{"d_model": 160, "n_kv_head": 1, "head_dim": 32, "init_std_down": 0.0}
MLP neurons of a small language model. Each row is named by its layer, matrix (gate and up: input weights; down: output weights) and neuron, and shows model dimensions 0-159. Each number is 128 + 24 x the weight over its row's rms, rounded and kept within 0 to 255. Numbers have three digits each. A neuron's up and down rows have the sign that makes its largest values positive.
After each neuron's rows, "fires before" lists the tokens most often just after its 100 highest values on Wikipedia text that the model never trained on.

L10.gate390:163161124136093149134161110122129125119124103160134132115130159092168103122165140173145163147099166129119138115091106100126146141087168095103130150129134167111156133104131070141110101131149151170109087121096122127136150102140130152104117111150126154077135144125162119133068148162120117113132136138109111109091123153123114085154156156093134135170109094143129119152122156088121157134129118103144141144139179120134109124093128071109123168103137123154127093175091118166110133118136148
L10.up390:057122097114112107122103117118145110116143117172158151119160139072108143121165124106149153131133134145140109156062131116118123131060131147141117132185146111115147127117148111153123128140137123133117086148110186145161129117148144127109093124107150159113148141135170130111122108130167089103168123144141131126172126120142117121138126161156113095128102124141120173120106135147090122084124137081191166138110145074163138151120122123151119136093126112139161123105124131140151147091159134
L10.down390:113136129122158131114122110117187171190132145141156130119166108085119126140161140116120147108130135151161106092163158112145114139117172145155142100115134106143111116131144159107154118114118146144118116142159142131076143134159112102137157091131153123158133107152102100133151134157159067102122129148108186113169142128156156118141086114132138142110098149145138165132121113106165105124074130142136153123083102144125103134152093171138144104130123122090140157057151153129158119120114114
fires before: "2", "1"

L12.gate216:118089119165147128141132109122142099132120130171117152126167133109149106133108128120120143144121091098132094150133135074150086104160163066112122136144175117116094168139133098132109101116117123137137145146123163139142119119118142150126090153125158146083114156073133135156153135127105129118110150150097125164123127131126147120123172174084133099149132087168166109116150124170160158110134118185124130103132165126117075183093158122151144126158119100138147157134132128145090101113134112
L12.up216:138095114121075138102142144144140154140154092100124086116131120123129136125086115122125098105115136124181151143152152159134128074123125110081124112136075122118150168139129124115107155149129164140159137122116145128116107136146125112116155108156136139137109106157124122168117167127072086113096115106139112103132136110191077144140101124156142153165127134119114115117141150128115095094093190096154153116123122103134120136132157139123159111138206158104161160123108161137122132169151121
L12.down216:121101119141121097096102103130136148157132125094145100103124157150128118122120134122129115136138123157107144101145124161119148159124114137156171136134083125137130146134145138092126175137109108085128123120118114159139133142159135151119142135099156163125087108129155092089159138126084098128098148114077095128169159093139139117190126129123137126172133102127116099112143098135108125091142143147196137120101124079155111140121038137098132173126112137143136156069123128136134132087146115
fires before: "\n", "°N ", "1", "\n\n", ")", "°W"

L3.gate355:114102144108113172156154185138117129129184131177111093091141097147140147042119149164121134111158115178128108134153151118135088125124144111130148157117111152156137142110167140155151127127130100091155129124139120099138130122135113122096123136144126141126110096110148082096146118176119160149129140111186141113107130130139115142106122145066174112142073110120150138177122125134103143153136126106107134139176139141124111123118147100086149108139078153134115121111132132158102115138119110
L3.up355:095118137148164142107127153123146106152139134098115114084148123130183122106137122179138116139149078144083127154133177096108090079167098105117109130077141173132132111136093159137140104097136137133132142125126110126103133106121088127159120151128150102145144112146111123139130166146092124138108172160185151100094145145151114146148093145114168126121109146133120133179121162099110140138160123114159155128084114106144146129154150144116126094109106167104123135120187117129111157142120088
L3.down355:112133149113132164163135177071095132104114158135143131082114150153118165117113129122138164108137145158152165139130098152147144148191144114129087124070110133150062148133138140132159133124083118131126151099098085109131104127124123179145103130123124142106141129147174163123111134125135158082125146099136110107099140105118107163130121131162144147149111113139163142137122173121127085152112125128129162144135138165091168169154151121128126155096098136122117129069114129126125113159116154
fires before: "\n", "\n\n", "=="

L2.gate254:151140099174094120121099140109122136151079146161137167125133114082126136163080121151131079168133128114126121116110142095132158152110121163146128126133111154114164120096141128179081167113138093120144128129103100102150116115068098143127134146118103158127160141136156136086143140102133158140148141149140120120114077056125140116131115122118123125102127137115162160111117163142147179121158166114141121139126110094096153097094139099141157134101068108126142131157107139170134141136123136
L2.up254:118127121139135140115089136077129131124137181129144136121139095097110135169096157133099074168148112131139118123162165113164150151130172107160138139126100125134148121103093122157135100131140143131133123108082128136143140115124102121153133141118101102134127141109153144142115126127138151126144170119135113066146120085095169157113124182134070105123145126124161150122155154157114163105144146173156150130121149137076143108123126113154137194086148143115157151138147138154126070093100136
L2.down254:132102125141112138093086125080133145122117111088123120179136128124117128109117140137117116138100118166147135157158139158104106137137119124141102108138078139123112091117124113131094102152136122113137121087111104077155132147111153101112189110108095189138159126156125139135105115184113144141140082124132149127098155140108117134188133122094130153111130148119135116078099182136134100103116152105189123125134112099111128119147101139137143121092087135190142177097130102142153120125116150
fires before: "1", "2", "55", "63", "71"

L8.gate201:140182088171131134138130132101101138145169150102120115120090155074126109126142175172142076151141154123133125165129108097144149123139156114083144106162098157171126153132130123110104132123194087133124095147105140087134144146128138130118136165141137160075127138106171131159166146119132129139138133150117105143119130116123158122133153115119110071105143113156156143148144159126116162167172121115140169139142133111097092121125118114088124124143087086163117102137110156120142139127147129
L8.up201:101149076164113167125101124103099144148138122148111084112108174093095093155135165136127098135148120141135121144141105102132154146148130106113114097157093162152105120124110095123128082159155137122102100139124151065138132163131156121100153126123126156125145146114117121149147138113140132179145126128140103144132168130137170168099143134106118113106144130148162157162111135174149159164167126104117191111164139126143113164163126128072117128167080105141131093111142137130132144143125145
L8.down201:126115116116123141127107143076068143155137114158154122110116118156117144117134136169129097133140112098125104111139117106148146118131121107134092127153079123164094120138109137150148104113094108127106150123154134141093119143145150119132151121140088125132121126115123099106111133117149122111123033091147124101145114161162130141092093115144117129121138135144139165147143126140113105142117132105089159107145148105141134188183134119080146130115115141226124153095142128143163120187135114
fires before: "\n\n", " The", " In"

L10.gate121:108123172159107185138111167103126111115160114111138105157145094088139104169142144169128087125128101139090083109100117111123097083170163061105097136106125156133112161101116083165115095131149103165143151131139055111145133132104092115136119126123158110112149092119143102121147141166138122130115161149115113142135151125106106164117112140118057166129135092119109130115141123120136099104127106141101157126130113147122100141130152127140111131129146108136110109112144116118109097131101161
L10.up121:135121103138125111092135127144144141118149110082139138089150148173099144156100146167132060128125158107149102172170110131109124140138142112143108132060106154123153089175141134126124121097123095104153155136130130125109152150145168135094152172114145130144135130123149123115127138121093103099102156158101104130140116104103103141117132147130125101088131067099066116121125140111123108126118093101118138116140087185127099106126107180154155158128137126149163118141135087132102151148120127
L10.down121:113089130133113107134173110162108137122144085165081149134105144155131143082065168141129134150129162130150137115134102132138137115134116102143158158123135157101159112122144133189126147116130143138131092122129083069112116096125175107156114106128153092165110145147111102153107109080112112117136170092109089114139173128148147116098094100148131126107162143094146126122115154124123105129102107118139109181095130141168085131131108133119091154163114123087120133102118140127112152100134140
fires before: "\n", "=", "ban", "\n\n", "=="

L8.gate358:105156130101159116127129139131077109133137127134159136094105116123137146155118127136121074109111105091110093147122139141132138144096152133201111151170159158139134075163126156114142115118140109162157104174115138084111100137129100141156057112160182148160105115126147142126128147110124139107125127155121195168131134102104158124128104130138166129136157106130170154111114119130126112132129142163137144143101116139114129118151144129122144128096106111135176125144132128107099140078192115
L8.up358:116154126123153125100147140165141142163158114140148173100140131170130115131090101150120117094134106122120170145135184122187154153125115093123137124172169149134146098153121108129157109094140117119150131099178181127087133158144154105145122147134141118116106129129181137159106170146108111142119105122145147114111142115146136118149135112111125136160126081127147127129108113105115130146100154210148141126126107115080036109129126131111137153124138125126148124106142104136156095125153142
L8.down358:137093091130132110083109139136131104131126122110126163100140156127095152117135128097063155110131130166132135160104083143140139126110106133111110075099171123154160112102132113136136131126119186109140153165184144146132155087127127151114124145125115126130123137108103118117133121128149129094113147076093126118128173128124114141100156161092086090165104135119163139130183114115124110081069152105133118156176132131153170112141096137108105126116133142119126105147153115128139119185103145
fires before: " | +", " | ", ")", " |"

L7.gate261:133117101145106085121118127146075132102102126143107116157130106180130099131171133132111117153104185117133142112129109165126121120093146120146132146148092148133114121124113136135112081111142138115128117169105139114100087133119106117132113072109149127122107127128116151156099110132140102106117118161117147148130087159122082092111158141085107153134137136102134121126196145143143083130122100111137121169086126152128129080095176147138152125176141147112125075098144102073100129123169145
L7.up261:172092121165167119094108134090127139129107144163104154098157115135126127090134111127095132108087130178149138138150172117177117110132124136112153123165103140122160093140122110166128127088158140118146130158127143111103117135134110068104128111150137111165121114136107133136088111124164102124104098132118137108057106116125157142129118100126060118121121118103147182149096166133119153161148152098134138174140096133114101148104152166134165096143131158140143148105139081128127133124130142
L7.down261:106134129158109160139129105163123111111114181127174158131155106150116120158147131175134122141132145166116164159133178108109164151091098136090102123125117069124061112151152129123154140098158120109106120094094160140081135108135139119093120152151124147074106112132193145115104102106168105133120147109084139110120135161115099129127106141098111125130154145167112143110115150130116109156163120142123130112143115134147111098106150154145137138077146144129124165140149115169134149135097138
fires before: " | +", " | ", ".", "'", "',", "–"

L4.gate201:150123117134107129106113143126128114113120150128110152092119117083149143182123156152113081168131115121127085128097136108126148156130129133122142112146142147110145128091159126133087098152139161118130138112092123102174138141137127109105116141135108141105121132146214078110179130119092129108127119134111106095144103139093135086125126123120101082132086100151147142121157141160150189127115116120133087151103146115144118085118120098107134155123094151167156092148068124144125183121124127
L4.up201:088145126115149159106104126125145071123123147117096120139120125090154155151100142106098094161141074131141089089114128119129157145106153116135128088115170145130112111093131144158111142118126178096121124127095091135160150153116157117151139119113126116103118089112115135135129163111095125075121148132131145097136129114131119097152123109099122092126162128120148104131152155153129159107155126180090126104086159146142093057148135103146120177126117173130162137152090131148150139086154133
L4.down201:083094147133118123135088103106121141107127070115153161131198133142112141116154121114087137116118124161166090133102130133142109131135143103139117146130117124141144116108138100149077123146137116119109130145135116084142105154114140100143144105125093145122138138164143183094103127167130114112133052102144147127101128101144100132159124152118169156115129107124120117095066153126073115141115152105157128140115117133124095098121098138129180146138128177168122146097136099162139134108173141
fires before: "2", "1"

L3.gate259:100100134147166153139111145107052166118136149110145146132132081125098120099163093119124088120142146126159143142195180098100144128136153144124093115098150169133126113129121106101147115182148141137160136113126072135113108114088102126089122099110132126094138133145161141147108121150150117140128116151132105109138140138085123150139114126139093131145122121110132151147108115135086123109110086111103153113158102132142086087104185162160115115150118099095124155153130107157146103127109109
L3.up259:068143158160164144147131140102112117114113117112110103097138144110107144144117087114149123131111141156137149094088151121092149077107118117098135153074119104167110128138086108124160151094140125111133100140153120163105110143141094113136136132132122130157111147113146123162114142147139134124116112171123143122135138089090135164140103107101112120134158090157157119169178138117129106109123115118163156147115113140122141099101116165113151126115140149104142149155210140163144114164057154
L3.down259:106110136151116118153104155116088168113111116139144120111120143108104098142136133151141134125113096119136128141174097124142135125143158100140140131103130148117138147143102124118196135134112115122165095094152158160152091155147120085121081120116173149186146135149120138095166111130142106175131099083122147118145134095123112117122102143119129117106124146080117104120119093143093109145122115098142088142127102152127129120115149147163234137152146169078136124134120118094137120103151110
fires before: " | ", ".", ",", " | +", " |"

L10.gate202:117138166160108120133121159087107133121136114121148112110119146130130173170198128122158108164113160114114114145107076116143114104113142113122108110071113138141111134166069132133120115129116129168133136131122159132116111134140109103124170149133151108161143088114116140161138145097116115107145166134154097124125130143163131141124117102160133160136142094129159165103147158088095133108178133100070103155124118117116152145145152112072130119155133115140096132115101167091158144116152185
L10.up202:118110139111099139150133166101121070124146118125131117090170138146112146137139108130149128142071133138117159141099140124131081144075133134104176114086118167106124105128111146149138077143145136170157142158107139145112089148103141142131140136113152096172153122118145064132133115119131092100152129117157142137160073159134128153128104174123086151104143097097127169098099122138110136113133102067112142094109111137147122126100121162103154104146145136164155156095133104126123111129144129
L10.down202:109095146116108122152126121123149162162094131113139137110131135154112122106088114077100090113109098152146099140163133123152159132120086098156158135078107127097099099122122141161109118161141189143135156132146117151113077153093119137138097101068136101159156123155117118188107142163137125132109134088105133065127108120152119179129127155123163113105139146131160108116110133123120118119126128107094165106143141109119138116142149143131076136099133131167118126101134119127124130120106061
fires before: "=", "===", "==", "C", "P"

L10.gate305:112151152156133168080115126129140088126117077146082106161135161134150098080121175142112132181101134118123076130110085131155113128144156112076122131128101137144146119141121108101109138118131114124126115144068120117179166128138134102110134097126140134133101092112133116129150123123100151120103149147090108114102100137145107093131084104114143100147149125168159111108122137123135173122145087162096103151125166179131109125138127145100158153113168104169113115119110146099112157123143160
L10.up305:138116110116114123163097173122118084125101136097134095161126119127114088148124078120126125131128104174135128153071136134117144171121183131127108129132140152103134150142108110158094177144156118085139177156153107170152117124102138150088148139118119120130121079142103094145124135107161104132134133129125108148112084148123149102133114117135121083100114158153123136088139098186148123112130126110116158114121144148183129154173128172158102096097128142131173138109112135128118081127154120
L10.down305:127142162078129081156152151124147145162199124107131120099121130118126116077128119123123119134158141164137150148129137120116217148133150132141136123090120091132145116138159109123139107137161180135149146115146123134119132154054116148119140123140161126171148136128127166120098139160124094132138126175145103089146110112088133104164130166159118088139163095129142104130130129129148079117128152157098143101106113119156112126158083150156156105112141119134118106134127139138131116116178117
fires before: "1", "am"

L12.gate142:100113126135092166129102140085096081182190120137126111111140125124154138098114133127148099146110114133135109153129093113133167157181120104138171117158144155139089127114139086147130113146151093118097122148127112107136126175123105115108175110121181175114071106087141145145143141093102114105155118159112120151106115142131117110111137145125111136154123086116125114142124137138141104160141130108094139146152142125140183149138112116096135113166093115183109119151102160110125153167150124
L12.up142:131134098131136142114134128118136164116099120099101104147098139086073139135126141133110112088100118175119177137138087091104130103113140132094069118152123140145136139120090101125128131161139134117103091116124108113153125139160178140164154143105108131149159179127112160127189135180131150115088127106116099155125169128146146134167146117109134136120134146138122148098092159122129183110129114113142134103138116084143129177106117115086177140144088122151135133153147151106166107134118153
L12.down142:144143158115161161148160140151120105127123145180116141065138143128088184140118123137124143109157133116111116096130125104119157132096147124146119163120111154140107132123144115123133143128127130155120154092122131139119091139131150115104093119125139111136097079133158104146113080131129166119089159122140118123151081153128144152098107155106135090094109135133120100114149113130125116139127113196119176124130130095192116126115137073152150163114094142064174133074134174122124141142133136
fires before: "\n\n", " The", " There"

L12.gate147:137117121193120142144106142114119082116141132128148099135128140122125160076139125124113124190098138149137126177139108106107097138153146088151159111138120163163110103171131108118161126086160088096106118131126129102130132138124142144134134130083136161107141091103160099200150139111147095083102127140116080156124133163150099088151112162075123101170089147121157096173138135122134126134148114128137134128105149136121091147088137134106140130140107115134133101102136138153114142164135135
L12.up147:101135098131122135168114127122104095120098146151147159095133124141127154143108154134093057176103129125135086149145117127103127141134096165130163169132141169125113092127161136149154130125119109091136132133123161118094138141130092144106142157127108133132159123151152107154119097086174147136140107132127091108121164173138139175100117088154102117121088137105162100160101132127165130140141081121115151109158157168146103139163122123072140125126134086110114141115127093139106104144076111
L12.down147:156132129128119139121154105141065139090109144158123111114087106121117170136162159107119119097155094145104080141137136106118150147115101140112107134122124127124135091147151169117131140076120133125137181151123157122129133126146164105118149143120083146145176092106118120111071070120156127098112101068143140146116143153137134136094146124155149114123104124164067114127108069154135133179126096148100147126120146109144108109130117108139158116083133119125149139108157086142097120110138123
fires before: "\n\n", " He", " She", " In "

L8.gate114:112145134144076178112144203115112142153154140095145102106090139124134107128087145123120118113139152097130113128107134105119124125161120112131091157128098129198126097205143114131109124098137096109142117104136134113103194140124134126111128151157134129115117136148152124166141135118118138089140111160148112129143120137139129136147132109153091093166128122125131097150133114167075126184155144130157129144152134162098112123150126121103162185124152104151153120148092169117141132151146150
L8.up114:110100103141090110121104131129157148144158161143123080076104156127129128169121091117119105082147156129139100122172108093140111124172112084148126148174073147140114079147134128128120093125098119104107139120130145096098141142141148152123131136131124123118070146149156117134134135136085131100149094168149108168158134150170133146126123098134102165173136133104136110139155078184100104171160130158141148123119138147098131126139142112125135158151138123149145111156151115120162120158120158
L8.down114:144111126097133121132088119127143121160110132136111102096100141156142142115120128155118118160119093106146139132156129118158165132143116107140103120149107139161119101104143105114157135120088116123103130159124121118058137195125173119104133102147089098109120145122127123108159108122139117107173026068143119109141125160177138141101098099125100125131147157115123139185148108111134122130126122113127156124142159130109133172154108112139137109147119124191122129118149089145151151136111090
fires before: "\n\n", " He", " In ", " He was", " The"

L2.gate429:123158137159114167121139139131134180140137149093119103133119112171147156153137146117157163122115178112141117167130119101155106109102132094155123150141123128105083119142128117087130139104144125133096078142152130089117139128100144079114154076133137140135168144088133109117144109133079121106148129169145110128164133107152146062113167084135090131153097133138172137147103128109147121123123160123091113172119120123106116143164112136093144132151114134159121178122088160124126174141125098
L2.up429:143141114102157172160115111159104139121133133166119135126114098115093169113118121100146131059099113129117147156159109114142112135102140107151079099121132142075121105114161117121124168091142109106091080104153129099092138115121099120150136106164139100113198166109140110114133103153091096099157135148154136133164136121166142136121130091124113151151067124129170147118123141106150143157143127147125108166136134150154155134160127114131109131105119124123136157146060102103110137125133144
L2.down429:146138171132128192152126137149133186147140154124135126142149165154101125168122155125103158101161093164132108167129156133125173112126113100173127119159100103124104124127152131081133160138114114124097120125095134098173119114119119053125141117167117125128153156117111143104087086111107139127109161098151136142147165156164139163098143106121110102143135114138144166132106140123147103115128137174137140131141108135156116143155098160117129096146142100144116183126115180142148147157129108
fires before: "\n\n", "is", "t", "eth"

L4.gate254:157104153171091114141136102125146140132151096160146131096097082150123137136125148106135112162080143137124148109107079093099102089097112088115139126127113157115141113099148100153124133144111143137117140164103188071165139132134170130089106144132154134128147154163211118148134102092123117139100108133128136102133134203115128141125101143121113116124101114117146129159144167153118153154093109119131119089110140161127105137101177146129118115138084139132102131121142118135128129091123125
L4.up254:137138121112103101092121105099168139139103111099139125161113128130099147161148169110123110105138167105129118149137131144119160155129117150119114132117178120127116113104109130138153131105069130119102185150100121104139140139155146087104112127156112138119112107113093132117126090142138135117088132122134138125186107134108084096126133090130119141086128136136170075133148176124087143173098130144120102133102156143099076132100129175127150153066110150087125147122103099146121174125125089
L4.down254:112149146120119137164140177115109141111146116157154153156097108143162123154142144084127157113156096103112094149130099092125119118138097113085119135109114143084168109136127102137135137071139094163164168100141125131141126138093159114190127125154128120140171131147127176122123117116126177120145082087126150109147144132125133080116079111153115125143085104127118102118112122133108151122166091148133131114139147120147111117171157113121176190093114151140090115131146141157125133153125141
fires before: "–", ":", " |", ": D", ": H"

L7.gate46:091110146108124141122108183080112135119129163101110145074113128120194153106131144142133090140122102136125148139141132068132129132135157118163136093145131129154119124061123114124138073122139103178123124144119121137150129124119119123169126108110142146134135150149169154140160131148143146113176092146101112126109143110116087125108089178147153148099124106094130124161135131151121185111176088100140113130142111098133138100126146104117158116137134121174128147131081106124174102123128157
L7.up46:101146153102150089142127133116148117094135173136127143138108095148163158125095107114133117135129119117140134174104133111136130096149149092143139127144140135092112164089119118090118085138105115133114120097131160136116163141122141109131146131141116128173156155114138181162123147092153133059135111127099144132145130128142138126128099164156114158108112103105124143121120082122087132096156101159154104154087127101147147109109117141165174125109146131141171118129150103082201096082117169
L7.down46:106146101120174127097124153131115107130111120082134110126141137118100120111108113106132153156116129107160161122096130105157133117134163134158115128107118099092162119090072144153156146101087187134128125177131118099168149107143113143144072116167120114157149085142105115139159089122133126109168113125096118124122126098120100107102127094074140131088139129109091123061150075139116118133118128122180104116127157126100156136135143132139151127118130127105128117149153138131100109093176162
fires before: " | ", ".", ",", " |"

L12.gate268:136098148126116166127112181139141111139165082114118161127157122114136149106089113089131133129097110176124112170133145119090125144129119090136155132082129134091157107168156095150180135107144103137130163109152096149146118108126121122113121118119136148172135135133170132141152165113108150121130153140107149169146116126125130112110158190081107113107101168138129137115151120163145110113146098097112158161137119132125134126078156117172116121100106131163126147094142126089094073088118119
L12.up268:150168192146128122114121154087120122157124072150164118110091118102101092136131145135127107117115113168125144108127156119079158097130167153116096124111119087133131142176125115120125158147142137123121110085140132162170179146148133122101072210124151113132113089163118125158104129124114153111101158141140082145148143140140097145139124128112128124131142119141126111108151153137145092146113121147113128125167128085147116090128128146093123131102074131154139146116101177140130130145104145
L12.down268:120117170140152130141118088117118080122143098123124105101138161148086145096089129107132120125115131105089139149116123124130111126121156120137137144151118130067071118112137147118160136106123118123112102090141139158112108094160134143112121099160079132157153094099114102134155136137151127129135104048130180107112143127085102169117163164146142109063093104077134127120156139167137124118122148146157133144111127109123132127147109148143134120175111098073146098136104110144153098121120144
fires before: "\n", "\n\n", "ol"

L8.gate117:164128109165115138131129128119101150136162122115139111104081180098111112110126108136168129128144150109121151169126089099088158132153122120077123139115073163177126126155118079108126096133133099100105138168169124105105135131130134091082155150122127123106131166112147107133174103148144154121143139130105108137138146139157146142124147116091103095166130131159158144139137132136093145175170106102119166140145144117087094143111118130086127110143098104162109104090142163108158125103154128
L8.up117:124154111175107137120099108097148122157140176117096110138100160087121114131084141153150117148121149131107127135124074101138128115142145104105124131130109169157133136123099113143105116129135096116144117178158140105108093161121133084085097123112160149089123153089161127153174120169117138165130136153136089138156136155115109168165150135112113095138124130147179126146150138141103156161140098123118188146140163135083095115120108117121148167155145131152140074148114128129142119111139164
L8.down117:144105116110083127127150143080114137182148097159152139122116133136130144122127124156131129134144116089136112125144108107141156126116123128143102135159061149150088106135125143165140116130115115107139123124132148124108100173145141117140128113172084125101154132096117110102138110107144090124131045074136122112106131168149151141089092123135123120076141140138104169155137110137115110142140147125103162100127149111117131177147130125101164112148107131202122156118137149139178126188119126
fires before: "\n\n", " The", " M", " In", " He"

L8.gate305:106109151134076138170143117124109071131110161117136114114180109153149108077140156133107095149110131116137091145152153138135131105104147085104098109111099147137108110124165122150094156112132104156194139160083142129128151088119129128112109126076138139152122069127157129162132156111116088133186137150137119123145145133129137156107112139097122136092118098137204100111129146130106165112121097090128108119094158141126112110136123133131113125110100137141127090111114086113149143140122124
L8.up305:117132090152136138136151145130113087158085141148097109110123149105157079082127117144110098134130115143151117090096125076112134116118151150104068111126132109108101139142124103143103172137164110155136150117137116122144124117116115139107146132102151146116119124150134079126108110153142134074107153128134153162108102193108115142128086100152174101138146156141136083126138117112144118114144142119127125143149110111138129091162150116149160170192139160147102143143090128170115131132101189
L8.down305:088100153136112148107134141110103089171122111100135112103136119132148129100167166170151112123109098157150134137078103145091128149131138139117090131112167125132151139091149130136143175112176116147150118138104111108130117108090154113136137161117154145112127105160119103117143121146112140159111160156134101147140130167104145129138109133096151132104177069145128099150111117145093128128131106130152072140124123143148134085146131145181192100120112115192123125131132142167156124097095097
fires before: "1", "2"

L11.gate2:154108147138132109135149096072163119157123092120122167111111158132121154144139133137096124130135082128106121131103124135141138099089100094119141154097136130154110132119135156084129083113139135106103144145127159125138151083100118128122158105127120133125094122140104158065094139126162134160168112155113120103134138144105107146126130076087099115135164174145141078135107140144129147138187137150114126155127162155135131122091144084167135146130087106137087079151159088160124148116151123
L11.up2:139138104155136105101138127155152186169139125125124148064133165148145125122130086157114138123133116101119145107144125114160177125114111111142112190120136090141153139117129145122177151095097112141129146138124157133104158169132101124083083116160143113110113129151140137098135051124095082103105122153109134155103148109106133136173118123138101102120164172113118168105169091108115137147138111129152097119103143110114130114143117116120159124136155114121146113141141082122191127133133127
L11.down2:093129146125160159180135126112142122123156124151131127135136167113129137116139158148150153125132155100122123116124098116135128178163142143178105137117133070138128136131093066143144135142140142146146135109177155174181139125127105125203168124142117122149112129065148130127109127118137121137088130182142154130137089095125169108117118139123128113136109104184112134155161153134147133160124099174121124123123107140131155103142055102118108151115111148172120147161134125131137114109131117
fires before: " |", " | \"", ":", " \""

L8.gate108:130132143144112164139126182119098110127157102124122122104108118137119141169125125129189098132130152098059078126166119130100126120113106069156123117114119153124108110151104085172107086132150125128166159127167145159117113159126102096111128140156168133136133147102131146133144123112131141111141154203078160119138120123117098149138137163106136115152134123144137142097173132160113104112111114145092135126130092152094107114091158133144113181129123115160135087145121105098122134147156124
L8.up108:126119109139132154132114184119134108109144102140128164119087147169139151153121108135151122141104101115064075144132150124090121137175093073151072110122141134131111127143103109153131102124159117129173160085164146172177121161133123110099143142104123137177147125132122132118122116132172131114127144184118147173157114140134117133139135150099101129120117107148110159090151120131118100086098089153072123110144082126089123117128158135119119170107134146160133132120128141121134126146154113
L8.down108:130132107079120116128118147181154123117133085130154127099116150138108138150138137141149118135099102146151104134103134094122118139132086128075094154112112152131121086144121117131108113133139115157161187112164138151136114149129163099123101158094119137123160110162130126112110084123130095106075143112157150155143127135116126126081099173127097182092117171164098148095096142085145068154121128145115141122158148120118149129175143122070111129133154127159151128124143139136121096151100119
fires before: "=", "==", "P", "C"

L3.gate325:096112110116129132132117168138135157146163115134124111083115156164136136114139134120124114090156125137119061160164121090143123154200136121124102127146153186134074122126137111142158121149124143113146148113147165121085153095171106119095157121105117131145163117124150095139105172137128125146136112109145115146146139151150161140109181130137122112155137073110127177177138167147084129130180141147133089149112133163132132138134119137122161138126135158144143120118171136148136140153121083
L3.up325:112099140085139166165114173124099121182154137122128104101101083151161107087114136110158100085128158148122103147149118111149121121147128126155115133142139158115107148142131119126125123153149122136146111124175131143134147088150093134087152166109142130117125151101175101150097163163127115126146140149145123126145132136160135141133149152162123108136092100085179163174143172139115133182148138143080106159130104126091149114120129115125128138147089173155119125118100123153125107175106087
L3.down325:132132160139116151138126134083124153161127112210131085095154148139105141146144149131144088145153100173168111149135118122108134152169110165106121121155138121138127084109167149124123128153107119124118147104131106115118128149112153096125144139130110114130169143112119101123139100136108125140163042069143120159140120150150171195104112141116126105131135109155090128115123147157138098125142122104109167148151153163118161151152107146127161113132115153183119133124154141138142171143131131
fires before: "\n", "\n\n"

L10.gate212:175144133124124136109112151127123105151148124151134111106149101135138163142138132169106116161121099122101066147166123127162130127154115062131124145123134152097141115117169177165076109098169112132106106146137103112140147145135142135147119129140147142138134158101177121095113130147102116108172120157150150104073116112153112088124145125053131115132103133149167149132132144137127138110137159156138118119108109157090125097135119131111117173103116089172130129117094060134123111122144104
L10.up212:111135118132088114116102120127149103135122143128133132116150132123145200113163162144114100176119112141147094102156119129130142140085101126157137108070129156094137142140169164151102116111154127139133116132121084107178104139128158120137142175117130109136121131123188116111129156149130152117151119143154131091073140135126156095112108162073150098164111129163174148114147155148154168120126125115156124147108135153090136111152127090136131171082109116170126115115100090147137118113149155
L10.down212:144105104155114100120099126098130142126110102104172132167121150130096107121137158154138152150114127194111091125117135149079087123130145131123091135140098121199105139142143133154098123108133123151110136127127130139150125186132117083133158130120135170127120141158092127120107115191148089160112078112130152142138151114174170119161160143083156170130134131126130132093108128109126103108107145091153132123125137113131116116141081136145173123102129157162138156129145140148135123087167154
fires before: "2", "1"

L12.gate0:115131164168110124109119162118114117133167093150125145112142097111124152125128115111133138125135171152123112175136097122101106155167123161166140123140112119164109130193101118113136161073170099116130096115168131118148117176148118182115145128080153166099157125095165086154122137133101150120124121146106102117150143105145103114156107148087112119139095116120103097116122174136118116168164133118086183123150159135163126162132123088125138126121094128146131135138152166143140132148135110
L12.up0:133105092158146162133105096125103163125117105150162115099130165125143149090099127142109112177114123137104153114169136134145074140163100103110139123129124102157143119181133085121136152134102147127142156131116151121106124126110146119122174134133142119145177159143125080154162148177151084077148118113164099128122163149151133124145143153175106146142110105145150106158097127095097122110174098140115137106096152131118103149138127146133156120184111148115077127120133137156115093129090123
L12.down0:127120137102104121155148128127122085075152156132150109118143122118100151153131081100136113038102157165140117155130139118090131117131173127129138155148098134116123112117156152101123138119102140126156160135147105073135113148119132138087153146111107112157101125161155135127124092127170151049107112115126112149111132107114142141150133151142127116118063096130113143090099146165133140148168154125096150131143164123110130098112146114134102147107093119138169106106113139130124077127161116
fires before: "\n\n", "\n", " In ", " She", " He", " The"